Part of a small language model's weights.
Size: 9 layers, width 512, 4 heads of 128, 44.8M parameters.
Training: a variant of Muon for these matrices, 2005M tokens, 7649 steps.
MLP neurons of a small language model. Each row is named by its layer, matrix (gate and up: input weights; down: output weights) and neuron, and shows model dimensions 272-367. Each number is 128 + 32 x the weight over its row's rms, rounded and kept within 0 to 255. Numbers have three digits each. A neuron's up and down rows have the sign that makes its largest values positive.
After each neuron's rows, "fires before" lists the tokens most often just after its 100 highest values on Wikipedia text that the model never trained on; "fires on" lists the tokens most often at its 100 highest values on Wikipedia text that the model never trained on.

L6.gate221:129119058134132121157114088117130055132134158119164105186094153149150145110085115137130093070171146179140091144170167184113119101124097127200088131171107176141120104091169102094142064071143136110167122101166139091137145155139176168095155120153137081147115157185112119187106035159164111132
L6.up221:122118126126050161148138165025123124194135155095154102121103149159138146115082132094112075029176057122126097114130112141138050170139149173074137143147124130108132088132149098187134147183150145140140095088105108092183140133149128161080099084095168066166136175127186082106148134138117160121
L6.down221:087103130129081137097180083135147103074207211111110129128139104141101086146157113141089104074120136045116122179107171115071109120109102122152169158166105128143136103137099108149134124167103139130115204092105110127148167154104156161153130167139086124206132166175084076180133117060149137180
fires before: "1", "0", "2", "3", "9", " |"
fires on: " ", "2", "–", "1", "-", "0"

L6.gate475:153099154089066154119174112142163139125140117088139142091145110106150150087112142136059126102154140124140106160150129124171124114099106127063108137117161141163100174077121114124120131131167134132056151131148114106136143053127149167120129106134039112075120148170143146175178115121192108161
L6.up475:136115111163094105113211086156156117130166143163124148115171156087139113138116111124085096091157094129162103102175096205125083146141116136103145147047130147086190145095175113113137111103109107091127218105148168115165106081101173139163093098122134081143149116163170136103179074147072098162
L6.down475:158177154121099115127146101188113188109111087139140135118160158069101120087132098092116106115140095133197194119128128142158207101129119122081107143089114097107109138107203082130172158129167114108089109097101133139136070079166129114148155098090103135128118134151143121087095112088093160125
fires before: "4", "5"
fires on: " ", "9", "1", "2", "5", "3"

L3.gate43:109110093114147106080096126047105115091178136111122135149123108127110124119147127162075185152140124174102174192123106122121100079070128106142146079119116152169161134152166100079108098125073191103130165098088090157093107083132167038149081119108143097195111156158112122097133119144114114178
L3.up43:078114138175200137094160026107114113143161164072116059098072170153161115109120213165118144136096118091128085138111126070154162150039130143159137108092137133147234117143167177143097121158117177151079116095144098173157098088108136200127101172110117107178148168105123155154135141116134145087
L3.down43:138162087109071126104117170137090186095136115151085078099114076082130067173119166081152114126109136127168161154156141120123157140124148068130167106147126182133121137115125134175101180144079101131058124156082116168137157156134112136138102156102075117050162107144127102086138107092104123135
fires before: "==", "In", "The", "He"
fires on: ".\n\n", " home"

L6.gate438:134129137109121146078187094143096146057140093197119171103073118098149145154156130125152200123159148148132103153060093137146129122154122099139189168134127111121141095175117095120165138090142149165134048094138169145086164100089086103167102201089182148113139126121098099152206146077103108119
L6.up438:097130111100121121127143146116132134096109159066091150025138178122100174142160136131195116197146143161147124154129120090075214135126120082127121125098107168103137187091163095084143084147131167152122137154116164119100112127134117146129159095093166123103090140183127123126089091152108118091
L6.down438:077104153159086140147113078074151117113106124093102176115167179098103160107081130065198094129131087120101125109094170127175108143121117123170104090135111121096082123105141091128174145117136118153122128127141148183150165076103132201143125135166127193082176125191103088135130043172074128153
fires before: "9", "2", "1", "0"
fires on: " ", "1", "2", "–"

L3.gate805:091148105129150136073147102157151136083143108160164128119155159135125131133135168159100133118126146110103153102180101193131158119174049082089118165127120157108076195087181147183052120127143179152108149128115114096118139093157079179177167128137106121096168108107135181096122093088110055102
L3.up805:136095195166143110133176138088169089062136132113144095153097134165131187131085113057171110136049178087148140109124072172081075133105110112146165154144138189078127164135073114167162099162142115105127142135124185063156152101101139109082151175128103145090122115191134101114180152121110170138
L3.down805:143115109077153127141155103124124133130098127085135102106084181134163117081140114128137116204148176103175120120143086124097175105120157136129193177146119162113108112098120178091112167127139120106128078102146138110104150076199101114156072074173091111164115164210098183144162133149134103165
fires before: " ", "2", "1", "3"
fires on: " ", " August", " February", " of", " April"

L3.gate1138:128084135110125074158110104129153115105126085170123135097138111078170165157115064119155151105144061124114082107101101134085121113149140115150087095125047125129155128153119181091148095121094145136117094180144112148164105150201136121132127162111118143161132192057072183092142142156082076093
L3.up1138:120136087149148122157139105158138130115125024077107091154128115118109087183145141133098129131213088134077145100126101121131165147069189107129148092154076134167115052115179128145214123201139064152092160118202150132117129130132089095198125134130174089159164104142042118139083105072097112124
L3.down1138:115077131126058098141065146190165129063085129145068146155102111119088107103120141099097150120196041205116133064143153141124128161185187106107078165111107061125177135140154112192159130066111090089183141149125152175165140142203138082142165092122162115172123152155063156141077149089073127112
fires before: "2", "0", "1", ":", "9"
fires on: "0", " ", "–", "9", " ("

L6.gate931:127076140125119121191082128181143143131158148104184173140126206185078100162087165110152064081121133149124124130105110169117103094109093097127139174128128137161145110092123130188121156101130123130178130122147104124122098135150142156102108133171048129160145146051170127133117136076126178135
L6.up931:118089183147140131132106122137176153120146156125113146154202106126114080151111165164120166150086126152129104139118073119064109134105141141117164159114098074101140138191178094129110119107116191131175129114135119104113130141161132203078101112173124079082099142182129152104129132175101083099
L6.down931:171129189119132149117146153201149141116134125134113120169103156080154088103115086160091141143159142119117144155098077169152140138157187132162152131136092146072134076114112133117098157234116142129123124129130101118087161107177114139146100114139132115137106087155110133180144118083133121090
fires before: " ", "_"
fires on: " |", " NP", " and", " Sep", "/"

L3.gate746:124118091128101173132082154096112078079139109107121092142091064133132137171160095064142094127160114138133148138125061171089094126162164122109084107140075101173114072117132156100108099096129099149162110143149108067147171176167162124122046100167125168099169053095090149139152076125081043172
L3.up746:189134151134068156179101113168131165129113130144150150117180112112133143139147119206023039152140139109100155116132125104179108089158083120104166149148054094135124132126140081171159151123104105101154070109161124090151152172140085140183131068163153145059143120133085154127131091164107088139
L3.down746:160128208112101101152141143109112148149101172143097108121131106136164126123172098090147108109118166160078144181152103109101129139124155083140125168171137081127150136158090109128112111099056148117100152092126129110127182098151089114141105106137159170119099103095102133137174132141097144151
fires before: " ", "1", "2"
fires on: " ", " April", " September", " July", " August"

L3.gate450:073147174044106125081125141103128116097048122115092092165087111076186123162113144131167107119149088153097126140124183116129125101130158151171125153162093147124105116156085137172106118081109153155096150090165149083129152099153140137083131183123102104127150158093084167163147137138101130111
L3.up450:079145120150079137152153162123122173155162097109077094115141169103131097091082154123158155112096118200074081109089127070110150152194124097148133168149105146147104124154143183168132181171155127191093144111101163119203112129186177116169161162130114139050147098141108112091158175068097096184
L3.down450:162089144160080075115170186133102131129161095031147137095058181138133112141107077100160099138106059117120125120144169148117136084121088104144113153148173096148101173174190186119111140181095125127075130069040150095125171081153148118155128098120146142111157096112117101137117147150146118113
fires before: "1", "0", "2", "5", "3", "6"
fires on: "0", "2"

L6.gate1080:129110104142103147154092170158146128099161088175079099098085135074098128122161113177135095120153126140146114132095103081116114126085173141088105097111165134144132139118166135200137079178119141144116120145061134125162104155164149115098121097109174146169102138105155152103143202141093141168
L6.up1080:177074139137115108124132122149117131183143108153081094132058130088093151088185131138119104147138163134075127080097177108108103164112106167144137086128147104129146119184185140138079105142101142120153098167082158188143123184189116205123088108162140141132094140131128168125178156110065073112
L6.down1080:111181165177130077119070155133173113066177101188126112119094097150116157088090180089165156150118134138145122164122112089162117145083070151157150121134080091155210180168156169069159158085113132125121137089167082087141159136114154137111137108121089150064129081131144099167100161128150074146
fires before: "0"
fires on: "0", ",", " his", " a", "'s"

L6.gate605:206176144089067146089136086135131047133151123092122143106153173115105123102125107150073129180103134166163101121152113114180137123154147116137134066126137111127112130133108115129060093146112191115080188167104077076136115106154192152139150123156099124139109168137120177178157121142101149137
L6.up605:162138074155092143087146112120130085110094080199104102112231094090137119085113120127087081124142153108194072158134170158175083153092116121144075098078114164101142136159097159081173167098136118104169152159129184096100069062102094118160136128164114162124150127139119113117081127138132103114
L6.down605:110161107139092092110119096162154104107057131156120155139147115091171185094126117123049167159087060187148112093157119120185154111117185138121132097098117110163113137141115091123154119156153168112043127190125116107143113138142154129097159124124112116108039134154172137089131127078142147175
fires before: "8"
fires on: "9", "1", "–", "7", "8", " "

L6.gate305:122160117139160110062168144152081128151196091127205143113119130068148064107115134126116132126156164094139177086143078116174149100136083061110119108147172109115110087183197148124145106147110190066114119168161031130142138120112091126097073085149146125140079155133098161117104156122103175098
L6.up305:161150073187148129117137107112113080131116132138122171130151091123139088151140073180131093136141105129131122129127161107134092070087089156124137144203145103154138155133159148195120116121068177098140196185160141211070114140102139162108085114143156151100129174108120192077084120113076159102
L6.down305:103050135122158126111118096104120168121145111119140178166155135124172083116153103124109118164127155124052106102182102101090116063094189158133134105143094120202108131163097177182201159116074121101107139109096086089099163151108129108189149136130161107088128168202126142146146111129191102106
fires before: " \""
fires on: " |", ",", ").", ":"

L3.gate371:102149070227146109162160123086083203079172114170095150098087111131148129102121171084046109140132169130120155167157152153151103122088154126100123062142133101123123150087131128119106076100161127132186075119124174110155141148226134053126120127139117139118130143100150102165105144112156107128
L3.up371:091172125173166119127157113076198151110100138111123103093110108224129158098143195093157111131087095148110188113131143121191110074219142104139087115154146155111150096153113196144071077129177133127168104156111088178087166074146047194057131136113143150097133107145146136128101177130160138037
L3.down371:112131083149159126131118140103106093102176133138092128093156068122106129074117159119126141167087117178135121105137146175106098138152132156115083168157095174105129141173179147074149156105139148080147088122073159118153153164078146144061133116070170176146117137173153154086093101139179163121
fires before: "==", "===", "|", " length", "-"
fires on: " |\n\n", "\n\n", ")\n\n", ".\n\n", " the", " Total"

L6.gate395:102097118110096113169150130081129145110152171085160197117131160140117047104096141083181071217101129124144114140121115125077074100111123189175158118147074072119123138124155121116125127110121145107122060133085142105119174179183164132046163112132041194114153121091191140129102099148114091084
L6.up395:118136044163168151175117118105194096115102105113108174126149153194091160154059183149152124182150075123115113094145120132104122176131057064180146149083156156081157106134099169105169085101090117141141080155085092075099112121118157193149066133084121095119073130151162135122100157149159146124
L6.down395:122163125153094106151135201153104178097189103144087217110153141118136076154137114095098109127145209102130093098118130142087170156077106123170119106110112157097110184144119117107118135073103123118100118104095110183121077118243059156083112131061133178098140082130142146128098135148153202137
fires before: " "
fires on: " |", "|", " and", ";", " "

L3.gate1217:138097149139087126122119167055084113145173112190132138149128131102145151114099130113181209124137117144179091072102117094082115087123117129162159134104112126103129142155140125119175143124069089132121148154127112127135136135133119157126094154131154113115213102177147105119105107130104073167
L3.up1217:084160079105144188161166087071102113129096122128212100101136124115095173154133160119080158189093127106131134104108206112089072116129148127171143146127094119136119159111069103119078094110127131088152121134129160109119145107169131133076168089155178144131137197155123117065137106135110115121
L3.down1217:099123125177157125146147181116115090131102159154162085090192180086042170097159121060075129132113076128135126095076168130154181176091163113141084198085119134196092139133133085148146161089101141114150140125161139137087119101178086127064233149115174107099177115145096125123113121143062118097
fires before: "9", "1", "0", "8", "7"
fires on: "1", "2", "9", " ", "0"

L3.gate142:155088134118142167086159163169106080132141163147198133117133118155174136167114107123125107130104117057127114115145138168172147107138137123133130129107090149092124126140075089140095087160163150118129127068102146152089115117105118117147085115112182090126090132191105142059175144108119195088
L3.up142:179070117110127147195126063135110201159132137146103130159107151062074101171129136147098081150109137112110105096088139163132147169113104114107097082100123149094147161134120107094105127120129137117111093201125173106129125146091066142148156147155133118125098112089111098201130046159155155124
L3.down142:124166105083138191115138124066129187110091127063108131162103080143108090132104161113118108114108088136156081123115124108086105073118112142097173095082091116143115109138196110117140139143094129121096141131101089064191097120131117083164128117154154129166176190107106130173116169094083154112
fires before: "9", "1", "0", "8", "7", "2"
fires on: "1", "–", "-", "0", "2", " viol"

L3.gate292:130144141079148134135118132131103099146108092073121135157124139118169123147131121132159142161110159158116121074093189133166168089102078089122112076177101060150122158139085122138108212138138139119137133163099120140149111197113118097143186160095215113188195126071110136145156116103098120131
L3.up292:115127108137122155104172145122087128182144074139143143113139133167149130112108190165144150142116130162182121177085123158136142045129121110147133159109110174135066162103084159135115121135124138129111140113108195072148128021133148152086102152107115094092075177139087122130119179138111166092
L3.down292:113114125131087104123134126105142085165093082076124137136094077147171098142135099146104076135125081128129101128115136176181065107117142146170142083135127181159133168126135136171142156080119161137106047107144086124120118079168122139071196101145133117075040146164113127154106152161110099150
fires before: "1", "2", "0", "9", "8"
fires on: "0", "2", "1", " United", " States"

L6.gate1157:084191098114146114167138128172128112129142121082077122153136109112144107132148135175084120062141119104150120099133120179095107138123180091146084158096112095134133165107106111132123141131096169147156108135173136080130127085103106079159085116103141097148104122189131146105123114150143056166
L6.up1157:176112163159089116130143089141104140164164147124135144130115140174103112124157144121150043161122128132145093110108136135192131153088105103137118175119080175145161138198080164170111126205119106147180138166129178094147121186170116139116137158068168150114193052130079155165130175085072125123
L6.down1157:083124179158133149100136136150054236159087087097172162117160131119148177141106114096119096145120151164097109127161083143182107147169134084100114143106150199140116138160147114146113178114124159074117092163107125107176151107130172107136125127151126090140115150140107116168128171121100155132
fires before: "1", "2", "6"
fires on: " ", "-", "–", " (", " |"

L3.gate1196:139161128094091143039166073166141101119140121125116100116081149152125090150074150149093071138141128116156172147145061134119158062180057127163124114120137144115120113182088159172125113078202073169136146150088157139149130050158145086149112131149171133118159143098078165140172164132122093162
L3.up1196:152119191084108133141189102194104194147091105159149062145121114108164139133124152087110144139116160133165129194118141169143113119118147056110100103104110154110103114133064084141160129139138146066117099150124117135118140157127216106183113080153143057166080141118114114041140150160148176167
L3.down1196:153154117118101129090066073157086136123086179128113159137091122151155196071123120129122128168149147152081135127165119101127128126059130155100176109121111104183098117130155155147117103133078140163165087131170100104156137143180166114142107135171158117053120171149075121155174171110154086141
fires before: "1", " the", "2", " he", " it", " year"
fires on: " that", " "

L3.gate424:093112093164135128165139112104102121129113032148101181113160146125108136097120124091129150119078125112116134116165125141119128127100133156127141099097103115124130131140142123159140134133122154114149125144189105124102133105089185169075063065133141098150108103110109177133147057119080075073
L3.up424:123063124098107143132084120110143054129124158157150115102108072093092186178126135085160177146102130055180104097082143146101092124107117164145091136133135201186141045124097126061135106128124133155098114145111113099124147103172104159122140158134198143140107126145084110081171103113183130112
L3.down424:141086082135161107118140133124148126132131081152138145132158096163126188110149120216113064146099119148168122087117118162103114123192100160169112191135113122190149102055173171101117123087096079163073104114113157133150176115138119094114169167090140121108145171122158163098108113182157177116
fires before: " "
fires on: " |", ":"

L6.gate921:148062122098081135079096155093123112137093202207180113113115139069167143134201132091149106153023199119146108151144121118152095138172174049123168165110124116156090102111166105164154151119127105067146115112071135108162112145104159134147202179113162165126140072157053083110145179131132072086
L6.up921:122161106112126080152114134145109112137179147073083128138130167093148092092185136148153093197120158123160204177052162201145096117141112177114146110086140191114112115116143145149093149103141128068127188080167132107160133093180141161109126080080131096127124141157098169088097144135164086128
L6.down921:064130070138215129051111159111091105191168149195205137093102143145098148107118131108159098108125146140110119088120122109165157132158142185118092126030162106160086119138110133130177133093134114156153141083088197146116210150102114125154121124072099134109141089114026097153047162154132167100
fires before: "0", "."
fires on: "2", "0", "8"

L3.gate1067:106138115130113114091104164119087145140133135099081141101156125103104155100160117149072138128114115127083131125095166144171095088101132102090184086118107149116160125182104107142128104171127122138130139112115095085082053071170146084076149152135098140157159184111133206152163103156158104148
L3.up1067:160130168082095143134114110154140135100154126064082137082147109106164118113106155114146097070053132130165106120090117125162053144104144122144117148205150131161153118118042094191081102085146145094111091197103154127103083139175165115099182056132138169103082131182108122095138122145108109101
L3.down1067:099149154107093108180097158125152098148108135061149138071123107068173157146152135136120116131114097137145105082151148174172069163154128104070151097135101151152165121120141123195170139178139129113045143112088119117138091139104113152116197144132174154125096129152117105155155115144138137102
fires before: "0", "1", "8", "2", "6", " "
fires on: "1", "2", "–", "0", " ", "8"

L6.gate625:169135137085075161132108132066161075057156165086119159162140103124127115127129162152071111103118137156169072159110167199144166138168108169114102116140188120180170079163158153123109136178108123116101142111111114130164206181123206105113144156088134131135167139081079149128119148167136189153
L6.up625:110135150099124137100128120121181140147134108082111102085106118145111171118144102121134056134177082178131146109134169127133147114169121111154079079072103159085136150133184122145120128127100119148196144096124109108116112185113117071082183110180127151152126100122128210106130207120113200137
L6.down625:170105100085120129146146154108107148202114118131141099155122096149132141119116121058170090162116089059091086099121027101065169169150097174112115144091122148164094102124174148106179060132174138150157084112100159109122118161093136115108165132083151169164155095199178127122098082142120120157
fires before: "1", "9", "7", "8", "0", "3"
fires on: " ", "6", "7", "8", "5", " ."

L3.gate1003:124124208125107101111131138067107123127175178149128115136109127066164101158179120122120124177103152084087097128139140104113138133155162088086164166102110193115176137140169158087141144151116156159112132145149154138083091146078117060084156111111208090105088132122087154106135082074113110101
L3.up1003:201120061139153169090109081081113098118102134128141158106117149122088097085070164076170148079168157067126105099166132121114111129113105132179145115098124136126168085125071155103125149094139095104169113124116111102137134098097140187115100128198086146132098147130133149143096082157125199147
L3.down1003:207164174154147174151182183138109107138138119177146153109085132091196136114125196072095064166154161133135113153090116109097072120145124133135132137098136127081192102127168100165107090108128187117134142116112106231177126094147131178131076155150163125093137127169136193133172140138063195118
fires before: " ", "1", " GF", " USA", " team"
fires on: " |", "'s", " ", ";", ":"

L6.gate837:138120111156144196140123099120134160145143136137130157148121134149209100157124102132163097098152130145145203167141114088197140034150104139123110082151130137127067153134153171099102127107102205089107107150128096104135125170157149152111134195073099132058132147088163168101132131125093113155
L6.up837:149116116123108098118095154123121100127111151110071169110144153108138101175137147128119136169110083159129126096063129129142140100085167122136109122101114169186127123102140137204114149137111188109112134142066096091119164117195162143071074105102136124082111089141117136145149125154178078101
L6.down837:150148111063148100167096183143101203121150142128039107147129175158154166081126137112072110170132138104120118114096086164141150163100159047152108124084104140140106096119118117119128141137114164081147103066081109134137093122165086091071105132115145092059150154143137115138163136170141150111
fires before: " "
fires on: " |", ":", "°N", " /"

L3.gate1136:149151127085161077126210038135097133105098115145145104058067126154091166110115136120111089161184085140137159159117116181178229127166118104167108146173144142113136138117111159175080147157137120176104087084092129105143091128122174130178082107079085102228112102103045154081139123122086108122
L3.up1136:115052154101122103121086133201103125169112123144137135116151116122216159153166130148124109107081101100143112143097111114115081115132166117120139147154173178152183093084111159130133106131114167219133134130077096111131133141117103112121185151126119098155086118140114081098135135108189088084
L3.down1136:142161109105123182134116125089133132126129163105127121172135094154159170070150166140146100105140130099135179119121189154115156174132127125149175118125119157170107045145139169122085138141129129089162141148138205141163148114184108117132195179158151123146186127150033107080141144079108174103
fires before: "1", "2", " "
fires on: " ", "0"

L3.gate574:126122089100173149112099180105138138086154081094131140169102083154091116116144092115142140163150101072068127136069144173153103123157096080105141127155118060119102150128150088137155135162148124113105095153104149106152219119159100100120175140148101151174135185164192118165161111095103133145
L3.up574:139124115148104121136112150108142189161184163119095153108154099131119089234156106120109167106118099120126153115125113093157146110144163150184087129141078150119128169158121111146096084102139144067129110104175062057144083178138138148123089136040117121082076130181115110068119132134085120099
L3.down574:094133122091129170160128150079150166176113093096117114186167107129146097080160084114099137073145103124106126130149116103170101077147217087144098146117165170160130151110153100156118131094126176136096077120114056099157136149197140050087150187171058086089098191150135089126155077143099131093
fires before: "0", "9", "1", "2", "5"
fires on: "9", "2", "1", "0", "–", "5"

L6.gate1109:102069121119107115105135142158161185115126128061126128125078113196191142139140079120166145079134138117143093184170126065122144078117194140141086123106120137158136159090138176127084114069078100151122111121078096112118116107137080122152142053158137125140088161103092108149125148138116128138
L6.up1109:124147122126170128024162090174083141118139136161138131106091119104161171069094178144121071127066160130180127173123170120121121120126195085113125197177128160104145142062120134145182129092190096147118187163161116104179088152143141156175073174112162076146153175093189108087129152116071168081
L6.down1109:171099163170167146123192103125095146131094126174142102107129142120066140111136058141175099179143136129155136123114098147109112071125066161146214146109099093091138094112162107016129135171125158162169164147137083162141170187142136161096156074094114085112079172178126158150063133119114137190
fires before: " ", " of", " the"
fires on: "In", " in", "-", " In", " and", " to"

L6.gate1026:143139168111078062163119128150113130163154132127119116096150142111192155181129139148162104120087107120147132185143185120142046105150164129053111093164154138160124146163095138135099111163147151154135165108079085153125184145050102153128108152161183071107102086124091084144130122146177106085
L6.up1026:090125137139157126113150149170105104149166101143160150116110162087108176121109163169154115110104125168166165130110108124083120170095127091095076054148192150105090136112110096128135126137179117175167113107169214143143165178118115120145118143117158101157140143147128125123117141147136106095
L6.down1026:096141115130205096146147109108112104090190098163137105109124126142174137119117105140152172127140122176133110132091169152058119102171098155149113129121126125091119096074179115156143111116140178113101163143129102136120129097183173151150073134134136145144128141165117089106114147167155128170
fires before: "0", " ", ",", "1"
fires on: "3", ",", "0"

L3.gate923:148142126133154121143144171127131130093144120105149146113129126113141161089123158076138082170164099129157159118170152139180155185119132071199096162124109162145146142133132077135107086165095119134156117113131119105143175180101101118102123135104134138105132084126127088149121148096157154128
L3.up923:158132094109078131153118161087115196067114151124092159119187054104132096135087113129125122145117169156111129102089104169078098193108183115080117128131115143135120124126128102148109129136142126099117127142165157147126164188127103130188161145134108133081130095162134088116112077140203110132
L3.down923:049129153111088152142119109124161176081161161154159102169159163158099064113119096139126166149099148155094140140061102164153100154133142089131104151060161059093123162085180112131124194115166151124111146181172132125110156143213188127192168133179091129088132130114111108181145108201111149106
fires before: "1", "0", "2", "4", "-"
fires on: "0", "9", "==\n"

L3.gate168:050095109124150147132098087090148123104102134159093108044091191122149128095105167152089157127081124134122123157161071141123108153110106089139050172120109148142194178182083092159119122101168166083104117161133128122180124123107176150070093085118102094124178139150039113088142092155138155161
L3.up168:072180175154097136145063137115124160082110140126140155109111129102126159052114145174079194143109131149105082148076137115113143095115137116150085157162166172122136136165103118174144139135156140123133109137191087132168117165164106105081135161142093139132202131125091113148121144096137156101
L3.down168:126070105106137048125151151213128109078089144130074108102111108095132179111161066091105141164196125082118099122110137117127148085101123137096091154114124150141151106167162131057167124128161114116109129118096083129129111139141083128149104112092131165117165071082108113161098109080112199130
fires before: "2", "0", "1", "8", "9"
fires on: " ", "2", "1", "0"

L6.gate1249:148065100138105090129070159147124158114122129094132138068075133131160136134136140121138110108105153115116121110102140135095121094111158099157156111131120132078174153133135140094157146116103120141160164199147101140159141150203145116180137101106091054116118108120117151121097075100102101107
L6.up1249:112079160168112153126134105127161152177127149132136090095099122098142128082128107121049097089146103100110090117122198117047130098155175086147113105123105134141120056123152131152119146084090140118096100142096126163140094132151105099113122117099103095134153163089127120123147123051143082110
L6.down1249:129137173140126077121053072136108120181142147077135082093097143122146151106127121120092114072163125131104168115103086098064116109081121126107166175163135119120153103150171097143159130116129077122116148119131160108110172099157095103184113112126125179165123085176106151097094105030110171133
fires before: "4", "3"
fires on: " ", "2", "0", "1", "8", "9"

L3.gate660:110163058117133129097146158099109178118118165129120146086176132129120126112099171055112122149154173136137137160105135138140092169093132078208154106161129168124143173120078096152113147097098152138173107116155123144138189160087078129137093110112141168059121085114126068120151147102162141148
L3.up660:092157089112103098118147080081027172133142142102151179117127073134132105106100160070134119118131195109136151131119081190121113164064213046138165113119157177183150133138124081136095140126107123135137132092123157136180137136104105142155136118143071206117115102117167052098138117090173141125
L3.down660:127108119145179131140153155112069134157119107108120162142125082102139147089123126137123150144140111110124124132138161146127137117095150108154133128176119163174102119125124139103118120150079142144135125108084120114144130143074063145134109120103111149110124119162161133091111115109138150141
fires before: "==", "The", "-", "==="
fires on: ".\n\n", "==\n", " ==\n", ").\n\n", "\".\n\n", "==\n\n"

L6.gate548:095142121113099186108139198148136075131144126122130100123161123130074155148155063148117170132136137108105167148194122104216087090137120132076076125154134163109105105147085155130087108166121135098135097189132096079177117032128137118112124152137069136136177118062093132139171131093147161139
L6.up548:103135132117103111091130153119129143097195046174120097141158079132121129129138140122109088186116133152128107150161105158161111109117151124080129130101096147103152140146115126104048073079166138080113118168134128104158091075096123170122163165142142155103163075136067095101101144117172122102
L6.down548:120090140137163110088163124107106166134141070144052100116187131119138132110126120166128142170082075153144197170206114154187117110103155161144072158125089108131135130155071137158138108125098112127126072183132113139125131110055137133047094151095106148143116081136118163123135066120133151112
fires before: "5", "0"
fires on: " ", "2", "1", "9", "3", "0"

L6.gate984:177128105121097104138116144117121126114126109119129127128076135051104141167143124146156135134097133177161141090154154106116099095096194149127174107071167183143150138099157107185148142188162109112048117154128158137126139133142190171115059135118105136188140079095094140129141077146107124187
L6.up984:157157154074134096128131135182153116101157164125126067115127173138049148115141176088141147143104171186107170126142095136154086147145153174144087086198108129154159078100146141110133111163090172143212093135098175181132103121129056092134123156075108183142142156160043108166104177124107185165
L6.down984:155080131138127114166137161179082156091145101110117089147124151099129113145142147095116169094132209171144128129099153158134128113171105117165134158152169156183152112152137097093164111161171157122118126104049166097137082117082118132131128140128126144079118165131167171123118164149109156123
fires before: "0", " pm", " |"
fires on: "0", "3", " pm"

L6.gate292:107138118184081167133140145121085144126131113130167114072078147110142212141155188135089099107154110150166173134118111115135137057089106206106097083105141108121075120131141165177131112106124140112099161148146146071137125184156163188094090100101108128105119134069108145095104084098133145110
L6.up292:151112102138102149171097093076102174141138123105169178129089084118111149163085166149092090122141103174210102082152135119076230063125175129049129111114158118132122064060116147206158088130119152149163141157111100141103163139135129168085108109169115072061168154113127121155079123106164142130
L6.down292:130152125120091144090153166147146068149103117127140176119134103106148126091136060138119069146162152140163120161142065114129195088155081104127097115119078163149142114167135128143049174122134102180106066113073145126167167144143185140079105052121145128074126155193109156095122117129103182137
fires before: " ", " $", " of"
fires on: " of", " to", " about", " number", " at", " around"